From a checkpoint of a small transformer trained on Wikipedia.
Architecture: LayerNorm before each block, learned and rotary positions, tied embeddings.
Training: a variant of Muon for these matrices, 220M tokens, 3716 steps.
MLP neurons of a small language model. Each row is named by its layer, matrix (up: input weights) and neuron, and shows model dimensions 128-255. Each number is 128 + 32 x the weight over its row's rms, rounded and kept within 0 to 255. Numbers have three digits each.
A block is one neuron, or neurons of one layer that tend to fire together. After each block is what it responds to, as a language model described it from the Wikipedia text at the highest values.

L11.up9:069110126106097152155126100154098124113140091192136152145188141064126105103160132158136115184107153145163147164172099124103120133081114169135184134156126135187176157142080168190137094090143102145086145142116108101148123149123081113150096144149135131125154110117169090118139078135123079165087099122125112216142114130098068135128053123128152126091115133154128115154100162121097048158165
L11.up26:101198160119153094086094179137103135145148134160143161096114128148094100090124119040126158128123116154133069103157177157080076092124145114161119138116119156206116097137085122126109153105122129093190176151069132122120151116121105150089123123120086107141084128133149140150138116116063112114090100125131114195114088148143130142136165111110142131125074148080159140097140102067081058069196
L11.up69:115135152139110155144138103083083135167168148131081151119094132144147150086144095144132145161078151110113185091033189168148125103180150112160135147130121181145148102198164148160148159123120106173153118117136078170068124170106124127100116124117139114150187136119166111091130051111109134169145104125082084185154070148114100144147099135142152096155121096118145127120124188145096138155100
L11.up182:163182134102158101113193167112099104147115084117158115122120074152169131137081150113110164127094145152147145108106185127183159097188194117137157041132156120111124124150113147130141105110158160130117131165117192111088134073125114111174172179110099138152071197133053094108141099164099129105110140090086096195119097129151163133122092070149113160180141112135087065111079117124079123113204
L11.up188:136115169096123073161121161119081105153140095179113154158079094182049114151083136187157096150107164077145143154126120134161127054171118168121155086138103135124168142095100112117096104117119170128090154139173128176124136143192141216146135084114171100158121157075121124233102079099156109122151095067095123101097124139089178105090159120130129088155096186154130125118160165137126120142175
L11.up216:112158118189098110101082161165137099160156149152067067131118126122172085108160111165066177131087216111181101104096100081161205136140096141127169149119142104134119101177131121107150113112133181134092111201132144164150099125169113182103122149129129201141197152141142122107124080166101131100141130111164184163121190151068089119107155105105133132155067112060097131146199115138145139089130
L11.up218:085179154154148135180119136123115126138176134149157078165141129181120116135161083137140120133110126179077138136131074185118053080134162116120119162098126118123172131116120121132123153113153149073090157104061124127150133132108116120120106103111130175129163150094126085106124118151128193163083134134117158171082117056156081194104128203111146132096112110172147121123132158171152121087134
L11.up222:113126085051138189150124139151135171122096174131131087112098186126111102118131107160171125101108068164110103131126127148142155110085139164120184100091156147178172171177119113137086146151133080103120087130120094094114140109108160131072159184097138175164106153115160134099103106041127113082109062090091116185092047087160109139160135098095161143127160114082052171141169121153126181142086
L11.up223:134170184169124151146128095127131136167144125144131083074186077102168193060114155119123068126158179094106134132097153113153142080199167094168141127126158141118156112115153137162105145136163118159119119115166061170183148128131093099130085168100087163109133096089125102097124131156156220127132092094139166125121186201118121096177131126125224154120038156126114129142135150137107097058089
L11.up266:140112111097122136105139091133149076160102063137085112115138197085096107135071161103140157107074126151144121140142156127128116158139094122195177094183142094098148110137099121197180123111141115172121122135129116085137140141178148135171147167107149061151143222121122114126112138127073167184154104100109160139147145104090060116130098083080169144127133150132144131115142166119199127118128
L11.up314:157153098092139153124056123101138093146122049135111121093093187159136079142115138130184151201097174155090197182091106135136101100174129114108132125139121129133146199092152124136183139159137064151066121153116186163127138132108114123095141115153158123054183147156159082101128146164151150094118081132118121138120086214112102118151129113162140120132146132121143072146100121175106074142111
L11.up316:146153142121164136152140114135129155159120070061107105136088128133110065088101129094133101175178111148133176182121112141212109107149117102106096159095106085143098117115127154154172118155135114160061079116171184099159122092084123138134113105113176104142114093131145133095090201098144185151171122122137199121120081113127156180142082101156190119111156114060092142149161110131110166129125
L11.up404:083138135146099150128085093139099077223095085197154086162105094173105077160097149215120099126143132157122131102122082135147117128131134110151110128129168169159105121142117146129163148163166132125154113103177104124116131125200155161162102185103090126090183173131091145112164161140115146099098131087118184127146113107089196117136039119070117142131126161129169114181081104114121188145190
L11.up544:087178118126149176088153074117122117136181167098104124119138107136067122063068092119156145088133182158082130141147138138119149138143133074076090065087166151105195136115095131076159146178179085136151129176201129129179105156158190163172119159134154160182110159119073100157147099098138134211086067152101137112166114131093107159104125162138144092121139136121199135140104058173108121100102
L11.up712:140155183144116141149176105103117135150132124114129105129150147152101082099158180083160144034122206133077167117129128165168138092140127139126129088134160104214136154150064086151165138114168107159153129147168122162118146126118121113143171086098099139075156160189174102168118132098108158136145100145161186135149161138115081123109143127194167123151114119128192137102099132142118207130096
L11.up721:081123042184105075135106195137120164160139120226104147102083077153209178158121163121065137160122152127083115124114113138165127141193120133068117110158190074128124149143145090111145081142130123165110157161163137119096114121105164160134111057093143108167145133202109096111111134098033139126088105157101124139085122098119167159123098166123135102127155098114053144099071133153092140171170
Responds to: The token "in", either the preposition (in 1984, in the field) or the word-start piece of investigation, incident, initial, mostly in biographical prose; also "ed"/"from" after attend, graduated.

L11.up187:150103074073127125077122145081126124197123110114113102143135115132160110165059145081120109214130127122116151157074138098159140080101096117104105114172114113086146147164131131102165168128155130146110098082125134143121158105162150129191159121111104198059129201156094168122121111127132118165171186150151177144171131128138080151091110136147138154130121140191170156134139154139085107138133
L11.up226:165081111121178141189140145078047108156117132035050080099154144121119194147127110171122165108184160111127122128181036140130151146182131134119115172151111146097087179141122093088139196148103126122140105104103131140129143153103125109158130120132154114111093095128116095189124071182129109099122158125148191140106098086129139098078153165171102112161081158149140146155161123110101110108152
L11.up228:171121175141134152170169150127137069144086093169107131106156120189116155153099125185117128126133153177124127133142130139114191101167101123116209088091110078092104103170113082124132132100150146144160128149110174133079137143097140132137146108078113136116145138138106111126168061150131136197111133123107177180142169061171114128140159096103127171136131083159104109126122130056149133112117
L11.up254:136123129086145122127152089124072103166157117079181105087147168160140177169152104187146120093104114131047101179088166100175198141151155133092164137164124159099150129173109123126132132174125129192139149133073097124146098145152139177111152163076116094150185147092111119138119119160115155128120115106124142099183128128106142118111097098190140091123131106126146130128171178132167130120121
L11.up357:171164167142157104103109089131095128143137105139101134167103064158145150190144150082083090076091143144152114059072138130090116107142170129066174150142186124136118112161141115178160133096153093156135155145130116137164121170105115125100095135148121127106198133096108120146102122114111194070098119091096138145124144105156135107126085140156136100125128153139137168161117112089087131140110
L11.up395:140110144075121119126078092168098081117125111079162086112172084188141107126111125129111108146228123132171094075116141090123136128133150060144147127139153140104157181181163069145089123134166077096144074119046147108116097086138110155100121146139095109119094178159151080148114098220173136200140153156170149121160135148104116143112106163136127123102134156109143198139157133138134086159162
L11.up401:161195108144163152119121163122089104158177203138149167180098112119182139158135112143156095104134119092094162115123130139096150092163109066084037124120173162167084137152111133105177133139086136068123120151169128149104071114099177094109091176084079088177185155064138104099144138170108108128089148099145074168133083141149093142092149145107186101074146134124135126153165117125101137176185
L11.up411:100178079097160116104123108182101153155170080074109107095147166060166171130183094117090163123103104142139084109172125131040126137159119104123145128141091136132130133166120126113103102088134094119150105088096143095091190140186120095154205088158082097152121166128079105145141167206126164109165126197114157107119104137153081127120144100094146101137129142095146151141161143128222162138134
L11.up445:056127130132157072110086112100100108128148083107164076153151171125162139129105121159111169147106147134121131137132142089062133122228117091140205113125082162079146088137090129119077092111176117173190150124142092173097105113167169117074168127137090144135134097108187118078095127139049130115143162108133143141068126137070118153143123185113093180087131113106128169129169189052117118140188
L11.up503:169184087117171120112106063098186133146143123168184118157069113104059166041064098152152087137099123095142175142194114145075173130144086122118145137120152113163203125128094149066127126115077119130175106123076184105114104167112162120120137140117097077142133120110105121141155185128126112143154130096127160110117129120128168144146033124133092149110091103193144091122106136142075095113163
L11.up521:131125201109117053170141105100168192144144117168171106116151105140132150120130121157195120160134124153163073086124103110196157139107115093083122104124132113087174123155088088135168127168095152145100121153126078151114158121168150141082152154114102085114153174107141126143117183158121188111190153126112149074102084050084162138199135160148130142101126178147149147124152153146099168155114
L11.up568:185158098123167098166104103103138098177105202173129163113094146175137131104105124135100121058100161122172099131210183109178159122115163117207114121148185083098100109121066179156093160182128100168158132103117117145119147160148116153125106139098117037189103117122170129093133111101176115129103172139093154113096120116133175112186156149248141116120182154079086076138122147119142124103163
L11.up570:192147130117238084144157191112143105129115084094133174073101137061129153137098138150083152128136153088095051169125162084123094099127120092114126139083150191090159173135168135174166107129161119146150099111115090086091151096136113082156106139123087093102135149076155086154129130128122152074172114178153074135107136139161126120135145140139160067100083110127114114157152135078110077121156
L11.up643:130165147150171144114162127102142140100182159123129122085194087112160083127119119101110153062104141101160123156121154078115155127131150111165069132129124161081110115116093147111077191160088111100108161137097122132153103119131127172155068152153105122126159179119083094062105209122114101185128151160152048133133120101131136111145111127165096167121167148086079141109175079073111111203144
L11.up659:103160103153160112160120129072106108122105157095185175136127133162085113064169162190102118202138156182126128169130112097154115099176171117155143116160096120106097172120116140157131134116105107175120093113068148111117170163211096097209153139049127123103091159122185141146128131133081115104129093137128094087151125122133156165153151055136124076080121132125151106123130156189106072053173
L11.up677:081148100081075137186141110117104168133107150103141103107119161130083135080090130211099191101121177161071184154132134098095154102144059085169176119102110129101124115145082143175127158123127110134105111141123079158064124127093113137155104144061180095146146126121149132096180166150129166120118094134172099135163106163133103138185142144132175126118131054145189121100098212113166116145180
Responds to: Final word piece completing an adverb or function word mid-sentence, such as -ly in likely or simply, -ver in never or every, -ast in at least, and also or not.

L8.up1:082138067216159205130097138035109119161111202136157093156085130166137175111133123132107176119096170108122117094132125098113093107167148115080102112100100096154133102134130109096143083083103088144061114149149093118134139148099164124138140073054155165114122172142144148125148149096152077226142110123144073135134100202111089195113174121114107088107177121116146092133145167148142127158109
L8.up197:131203155157154136118118052065119112132156159101118130132122156125104072073141145093147196192101128175125157100099096123117132159127138141129098126092089120079215125139113142147069177186054114125142118158128101134111086085138159106106156104095106109174043191157140143113151147151135134068172109171182164126139129134098107148177108107068114098088105103116152136180123112048102171149164
L8.up640:088108132200111090136099092123133120176110170174127081112138133125161130142163143087135142180090122109079098085110142110108165088086153187155086116092094118118152114109173123134141176162176106129078150142160116074184097170152147120107160060167137153110140121064099118112137110113151116073116141103144155127119071121107111134128125072125061126124173141186089084132101096123175092148197
L8.up647:098112115124133107132121119132105095123164055169111160139146163152175144098138115111183200141132124075101087072127184187201110137146146144098121125149114084173108096081172152108130142164093111098167146125122125157195085134133080067133127129098238139108137172164141150114158106126082121117170143099170154140187104127154109148147150119137118106056126200117076091161129144086149153070139
Responds to: Final suffix pieces that complete a word split into several tokens, such as ing, es, ation, ence, as in train-ing, loss-es, maintenan-ce.

L8.up352:166165133052152090139154129207108109176173126113120184092150156150123143117062078126094144107113121120129088073149112116143158117152126146149151114115158158051125128179123160141121146122075080112134166153163135184119143105124065119079085148105080115126070175169104097139153121155092089204116087121085145110156077118158121144142111144155109122155120152131112127115128140115143119178167
L8.up695:114140168120136142114088126102161135104080135081086084120190075146105118113127050165055142093116109118130142076106171162173144143178143115103170117163105150092129101114109168077151062162147070105111179131125071198148171105122076147127125129165116166148161095121131136094137135088110125191141100127144144126134173081130133147154145092162135085136133125139122190151136131102229076152135
L8.up708:110169129097132146188095086115169148105189068148168096097131111147191145127084133179084111145152119143157186131152163108101104090170139109121061138129114153181125124118148126062134095161129162156082120187109108096135088112119119102200085143143101187174125185136068179117193125129101126141098097158154117083130141133144112162065134156150120041116070114090137157138130105142137124153180
L8.up732:110105110172196133132145139103127101174122117102116184117083146161115168138156128127154084092063174146122136057121160119175178145187097113147166142203104159112116113142169108119090142142154141127125121147070132180114198097111152090132149147145058110148146138124146097097101101106096083168098078098150091137204117127132184133122170156157124132069092137140090099121127115179165109170190
Responds to: Word-internal pieces that continue a split common word, especially approximation words (alm-ost, near-ly, ar-ound) and un-ab-le, plus some of.

L18.up411:091100170062136109116133136175096114134094138103136129134155190102135204190145115128128183179101223138169106113137103142147135094171135120087164071126097133091141030168215099134169144155111156147127114130139119167088167130122185077125114104108137065094091123125173168120141148099124095118105117106152167164131137127103121077113149166074193090125129132132073074140117153150138125076144
Responds to: Early fragments of a verb split into pieces, right after a subject or adverb, mostly the opening letter: b(ecame), g(uess), d(ecided), arr(ived), emb(ark).

L11.up3:164145051099164146125100166136155161141148175132136123179141115199111116130095156124114121170152139147137126163149164050108136091099130082099133162140131125145160128204113124176123109146096100120097130069165093100086126114091182135135173153178144116085102154087185123063143157097080136162152110156120134194150129133146152117104082185121108101096085105090188155110148155140194134113114
L11.up31:138133134117129150072173153174087121143138162184075144127153107082110129105135128111148110105172134158050150082130165099088135068097123142145135113114119104092092103121154120132159151158012101107109163124134085128123087117140176162078164071153115172142043107119138105130125146147157120176118187108069083101150138152143147122115107148103068131130156157149148158118141112135114108113139
L11.up67:077124165142132132160117080083126114095089109142133151144119151155136133113213075154117160080135111127169187035088109105151093082114171164087099166088102160219079085200145168160120161113151179132135109122119099166130130103181112125108144123088127158099102131111159129185119119137123122105140151148117084120136130062079131139122145126152076188058144090186118153153110119152135072177129
L11.up207:142120159175187168066143143088140174160113083132127060135097127110155128132128127128106137144121164184150135149134147094095166098120160114159113122069164104091072106114178126124121100094119100110142121163158122053180084176160165113092079095149119120153088143132109117126075101095111136112185129113089149136075129157093077146136124160122078100096156141134067142142096111111156149079115
L11.up232:099135112142155140114121127098118113133129156073050101053118150107156114141136083093107168089191159130115101135120096155156154063151138157082134187109142147038174187099168115099147113102055133144124189135148089146133107158126154160081147096121089133182147140086106123138099176059117207146112114118139128108095150150151166096127129148111100135102129178141182167132083066165145141102199
L11.up318:166182141126133116127160150123140114167092122125113137105127138217119120160094134134184180080117131136183113119103120123076161139132206157045180095150178120103117133129134119098109118148057111094162187130139167139166101065144162100124144117180168121188121179141107135189106148134151100147140179130143112185096186125167131095172108127130185122140092131167134152174138150097098109133129
L11.up325:139106133107129108100140185085109128125101030113101127129101141091136150142143161116159157135112111126158083097161095115103105114138147164119092113117151128136150123153103130135129099071122122130108117160154138115127169148111122182144109222119083143089036114125100115151137109165118191218117131155090101162140155085171154108150142125119139205123127116160142172133048142121160060174152
L11.up332:124102099163154102189071082168130095158039149105159128105135116134110147123075102122107144140135143123163129120133099096121159154126139138092183125118056133102145149181165171116124092148165147125159116173193144107133088128127068109120141131101096132149202184087136098097113190089109146184144161084171128127088106084116122163140155142039151067095169112113176107083095135091140189126105
L11.up342:082102106191086157051128134103140112125113137123084105146086134081119145104151086118170140133158048131097162130107118179137101130124101146144108122177120143133131152105098161131081171111159116069073105103116104104153096130133137158173157132114145183033102109091083152165099168172155134121127126070095106142168119111153091142168138060112165144104135129155157129117141119120163123186116
L11.up403:095095096169128061103057083093139125139064128126104130119095122176111148116063133120094151098166128087090162098101166150117118153129130076119134148108147176124085146106099154063110143121140043169085072143128135099154101109125120153148121112104153110133181156188103151165092181110217125111097150110145150182087158126171106138144203099079123117114119167193166137179145132175107125126082
L11.up410:149150142189101174161134101187122151160121136113146121127113120117121103099141155131133166173115115085129113119165173141108113093170102123169112135166100145157122115080117094121182054123091161084097147097151090152129127130121135134165074165122101113094116123079132070166157075135123116129072100115152131082173087055088158110152096138034118156118171123153146148173089130091124137071121
L11.up471:069118144146124129110110136123111122158084135115166097095128075117097152073051149136100131114125147087099152034101151150142158083185090141148170141129093157139159166105108174125099068158117101173087119123163171190110081108139159079140111069147143140100103131129079167099105130141136178129095139113177112121089167065167092155135172122141125171171122133138147153149130099125100163080187
L11.up537:119162087150122141115147076094096156142134122136177062143122124082189165049101117125151164135150172177137132105159092122086093122136089138097123113131070058122171121092143127087219129100123108113082110175228172075138130091123116112066109131100151120142176150133123167083117110138126138145114150118183128094101199141112138158127071122112123071091044062156122149137087093185103123121112
L11.up538:148121134201175131150065084121095108125090176061072176057154131106123119113155158197160150090176104157075183148161122078165110139145100146133168151126150178170111195170093128168116067114142153137124100142179134152122104132134174139099121170148138102070112109107110138093139164163159148091116068119140141141154055115135115114118123139113164139076108092089094134080096139131117097103146
L11.up655:060136084144157105090104079092129111176104122146114095155131066099096170116093160139130161101153126105091158140145122104141179100167107185164082148114100148105124150112110151117109109167099124111134155114175114117137165078115121092092083087103097139121135140157102109159093118091082064145134103122143111177166190069183148146157142110119151083113206099109160136181133076164157128059063
L11.up756:114149147072210187101148113195166075110141151127153182106107123140111143083135206149099142177148106133083088154118076064122107087173084191093105134079112160119125162133131078091132153100135172122093135120159110094149112094125140092170125125134084183129100152128145081145151077123145115159098124117098187151150117166155099095140105126126140214125097118141170106185114161144177082154139
Responds to: Last subword piece that completes a split word, mostly plural -s/-es or -ing, e.g. hall-s, titl-es, Swimm-ing, Footb-all.

L18.up177:108146105142160148146057116123137063152060117116070104117110115195181140170136124073093160142155107163095125136139163057166145104144161128107093104108079126159076147090187117098116102152065085199151102057171123172167131120090167112170184092147156169073103159081124139108129088119145141131115109144154151099141128171176161093127150111083124118094171107144074118118110093118126132153163
Responds to: Final word pieces that finish a split word, mostly plural -s/-es, as in Link-s, Vot-es, Turnou-t, accommod-ation, often in tables or lists.

L18.up549:142160127126147076130126136095130114114161097133099129103138208070145146090058108085193127176121141111084144110093121188148151106144141144158122127122124153151129097137138119184131108127187129117089144071098100129108131116145124132130149165153060153126183156145122138133175087136142168213118094091157080194105109108112107163119098144112119123121158170128133132198151118094077069203107
Responds to: Mainly the preposition in (also sentence-initial In) before dates, places or languages, as in changed in 2013, plus past-tense -ed endings and some and/of.

L11.up2:084146104082101185125088161124136129174144130078091180177100150120155122143124152147189130136107159172104160148143127142134109151129063099171172115093154164070123089140162208141118137117131103188124144150055106138144140171143175128076172067110195087109081115141128093179149092093105127111111136192154151196157161119085110137149065080096128082122104170131149088079093091140144132089119
L11.up42:130075097174153127121064104108108080139122108159145170090130092058162121136161096104076164101116148126177161083132130143181084133107163136080131113165115152139162171154130177155135076130160152130162064142118124109170077119142164136139144194139156186119136128157181103136067160111116063120091114150101121152095182124156165135114136111116117150123034128109142137188141170187108120124126
L11.up46:184101124101134173103129143122129095173101144160071170119156072100146132094099185168142130117096179141136122160069124158127151167175109091101098156105123109118156169138224145076230157159121118141130149131141130124140153131087075079146163189134176114104107106103155067141128148130155105107132106094100067182125162063126112172079130124049147082130131149150122081105151127124122164132149
L11.up88:114130123086130175144168086156119098102098161122113091127126192082155153113145076168118205155139144123111115196117140126131122120151180160115158126114117137075185120110117151086096112119179100149135100081107133110114116065106115095115084102148089110103129100161077107122080122094079169172112104202109145130103138101134127183112071157100156142091083120130101110105151124195149135117129
L11.up174:138087123142113146105085115134124111099093109118129115091116149118148118143157112159065116141093132132168119128162163126157093131202157128178142078164144141129164153130178134094165155141120139116060067125101081148192073095159120152163126101154183096096097083216138108142114096113091126141093158139123076180124079152146117110127091066125194160159161137107096062149078139154141124113127
L11.up219:146079136117182126187111170144081146104078118160194065111134110155133124160082141126165141116091121107145088076109138194115107144105110210166110104188067115146126145046093160170110098115130087096130110181139102183128054081112083143087120089114124132120151157102158104144181136176139129127139105134120161068069084146073051173147176111121131084142102157109151113144163169052128124120123
L11.up271:132132133129115142103140144174075153138112079119178103088150182099153098142152129116119119200142146125139101100125134158128098079089155176117096116159068213104178117114097131139120087105169172130086093127114158159218155164073102090088080136114076137159107105153136177094125094132122091109080137139160172130189133135138149123131093095167181077137106137136100107137162145120158106141107
L11.up330:117116122133121212131136159144116130176140175104138066106098138105141168115148105088094090155137164174125147138082211146157138154114125148191168210140143118116184117093149117147159166186081062149149191142105105106114155165172159127075041110146160093089091119109184110128082164116145158120152071109149170184129156091145109104162075122153132056127098163122117120094105121079100118104128
L11.up348:135095119106108155081069124165177084123119157118160178122140184140114151169119156130125173121111141153089100129104135152159069158124098143152124133082182157098164112143141160165177167151090108097054103133066090163138147147155173056080180064112164136151094147138112106155126131084101145112072175142136102163159110102073048123159081129112122094133128146136070110109144097106140144095108
L11.up359:123143134107163112191122119092123113155145133125170133113149174098128126102197176178166127118098135174150160089098122108121114140164255116058040082133112124103123132102111129085156143109139163148078185127100098133126122122145142096126122159109053147090137096129145117124136181055160134130108134112206124179128123139106148117097119109125097135095088049118137164142131079157086125168181
L11.up385:104133195208156129158137121130222148146153159108114148099099152141142119096135089116144186122132115185173140118100121188142151164130126111064155121104159109113132086107149153148136142155136151166045128148114095161189123116126102098118147140125090088118122132149152154053120110111129096136109162132133150206089123102085083128166158156106133091089111109105153072120145140117125110110177
L11.up436:136138140117093147140056139085150113101120124171124168110140138089090194133142155105186148171166155122143143157155099152156116200097099107115136147113094126111134169170144162137158046127165079141136178104103121148137073149120153153058107121137099112128067131132212142072146109092126124088080156078142137144138116140050130136094155147109199131129143095147083128128138134122121097120165
L11.up464:096132150128076131138144095100107099146159134088080155113122180164114128159141166227186154126122192196146137134119148149175118158077159147085074094140124158149128118120098158100130131131162100077081093131118075115147117079111114122161114157135175142131113115091167146098144131093183152098130127118126178094132086178092114135112085094099141059141126136166099145159143137126132126097103
L11.up513:181122136156145135116072122093185149148135171108152111122128135142156147084129130116124108190098179151137049139088087129149088147102113088135094151111134126091161079169144120124156166186184144154061151158123061195166130150113150080120128063059146142110128086138100099099136108137151107127127096102131155157129112146107143125167124099132095081124134146100145087099170104112156083076146
L11.up524:097104108122144099185105134099138123150167214188127129163093141119128104166123146172122145134096130154179095132162142091125158117064189183099132082086163104148113181142136116131153138153123087152159086165147084107144131129093024116128166174109121139085140166070125112116110112193133153127074150162107138145068140087137095109156111168140128145062178103106137148079147191180133185109127
L11.up698:096113096100119165130096111125123116172211173138110153144108124116157129136141153171128145140078191167120114155144117116127130124113152137145158099147174159074113100137124168126134103180127124167091101170082026140132090159137113136064128127085176124052102097178188077165139099081104147154137143140165175178185143121121154092152086106125108097082123155129099101143132156083128142106126
Responds to: The first token right after a sentence subject (a name or pronoun), where the verb begins: Tracy only, he was, Guren informs.

L8.up149:140128121126106159164118114101149151156109092126138145132158162206133108095176110077200150174100134182113099125077094183172108120086129143144141144102176114121138039099114152100178117110103150136082174105102127187129150159055090132074180159114143135171110076107166146143125099086171138137098120095084164173065096114173102113117106139132141091163106146094107200179088171153130116108120
L8.up329:171146132097094133192123081122107173152143104068163157186154126142110133092162129126132159200096145086059098122079150118189058085154108109099160136169119128133147102077135138132163139088113111117110147106121119099099181153183167116122132098151136112124161085135126106112095182091152122132111113089127072133159166079105112134132068161126151105127063109125128147128098125143110083085132
L8.up401:123176144085128133199131151106152165143137115135135187140125131110135152089084144158086141150126176123092151169142125102130142143046141159083180115127130081124186135110176126136163136121088112165110159118099070124042118162135132129162159144117178075145126072102091079183109089166096087104116148174140178114062165127124058188100080140132110098114134104123150170111104172124092154181168
L8.up489:144153106116153104125145082091061153179076092131159066148094166082117156092114106131091153134096195113067170169163157131112133117060104121118169099150165108225148111075105092155093124103124072144171122111113106064089096143158088103089110124105077129142114081138160145133109134159126115112085078185113137138137152099127168142170087121173221125086130068078140083092144118032118130133095
Responds to: Fires on the word opening an adverbial phrase or subordinate clause, usually after a comma, period or "and", such as in, as, while, during, because.

L8.up288:141109098071097142118090165121085022124146172129148149097146091080116146160147139157126164139110193131158104102150130173149184150116187136115095163147152140153086108183123173078138153196180124096074084131086107095159133135183111110117108114089098093071035130147148088135161095071135124140141153203123158168167154150149134082121105131076136124130125172104082090095178128124153151108094
L8.up403:159141076118148099111154108137102149148167125138145161176165092099130183146109138186154136099112151157119101072161147189131121228135108167091141091160168092065150082154121195133086118119205097135104121196128170124084180122139114094111101142123102146131044105087091098158150121142139231087135124143098106092118179096119122081179177122117107144110126164116134170120151199086046135068117
L8.up600:090093120110103105122110147121121059135160172046123123107086142117144131146162073131149155172115165152185134093105094145129146171117136154114125055180117157101105143137089154145140092148164131137121106119135077191117118144131110096116107139142135112141084092158126132116178140093105120109065091115147161180179150130077076164173060092081138099075099108120080129162175154133121094102130
L8.up718:144157135087096150126130090113089035134142174136098147145130141058148132127193110155057170185096142065066131154193115156108107082117189132121100073102123146110117098142139143113160144135142145145147147119090110078153151106156129089094128115148113077131078080116143103135120079073099134150221141151097161136145119095165123139117097162098161125157098117111119143119161098124106138101123
Responds to: Fires on the word or first word-piece right after a sentence's subject name or pronoun, as in He also, Kerr re(turned), Drinfeld in(troduced).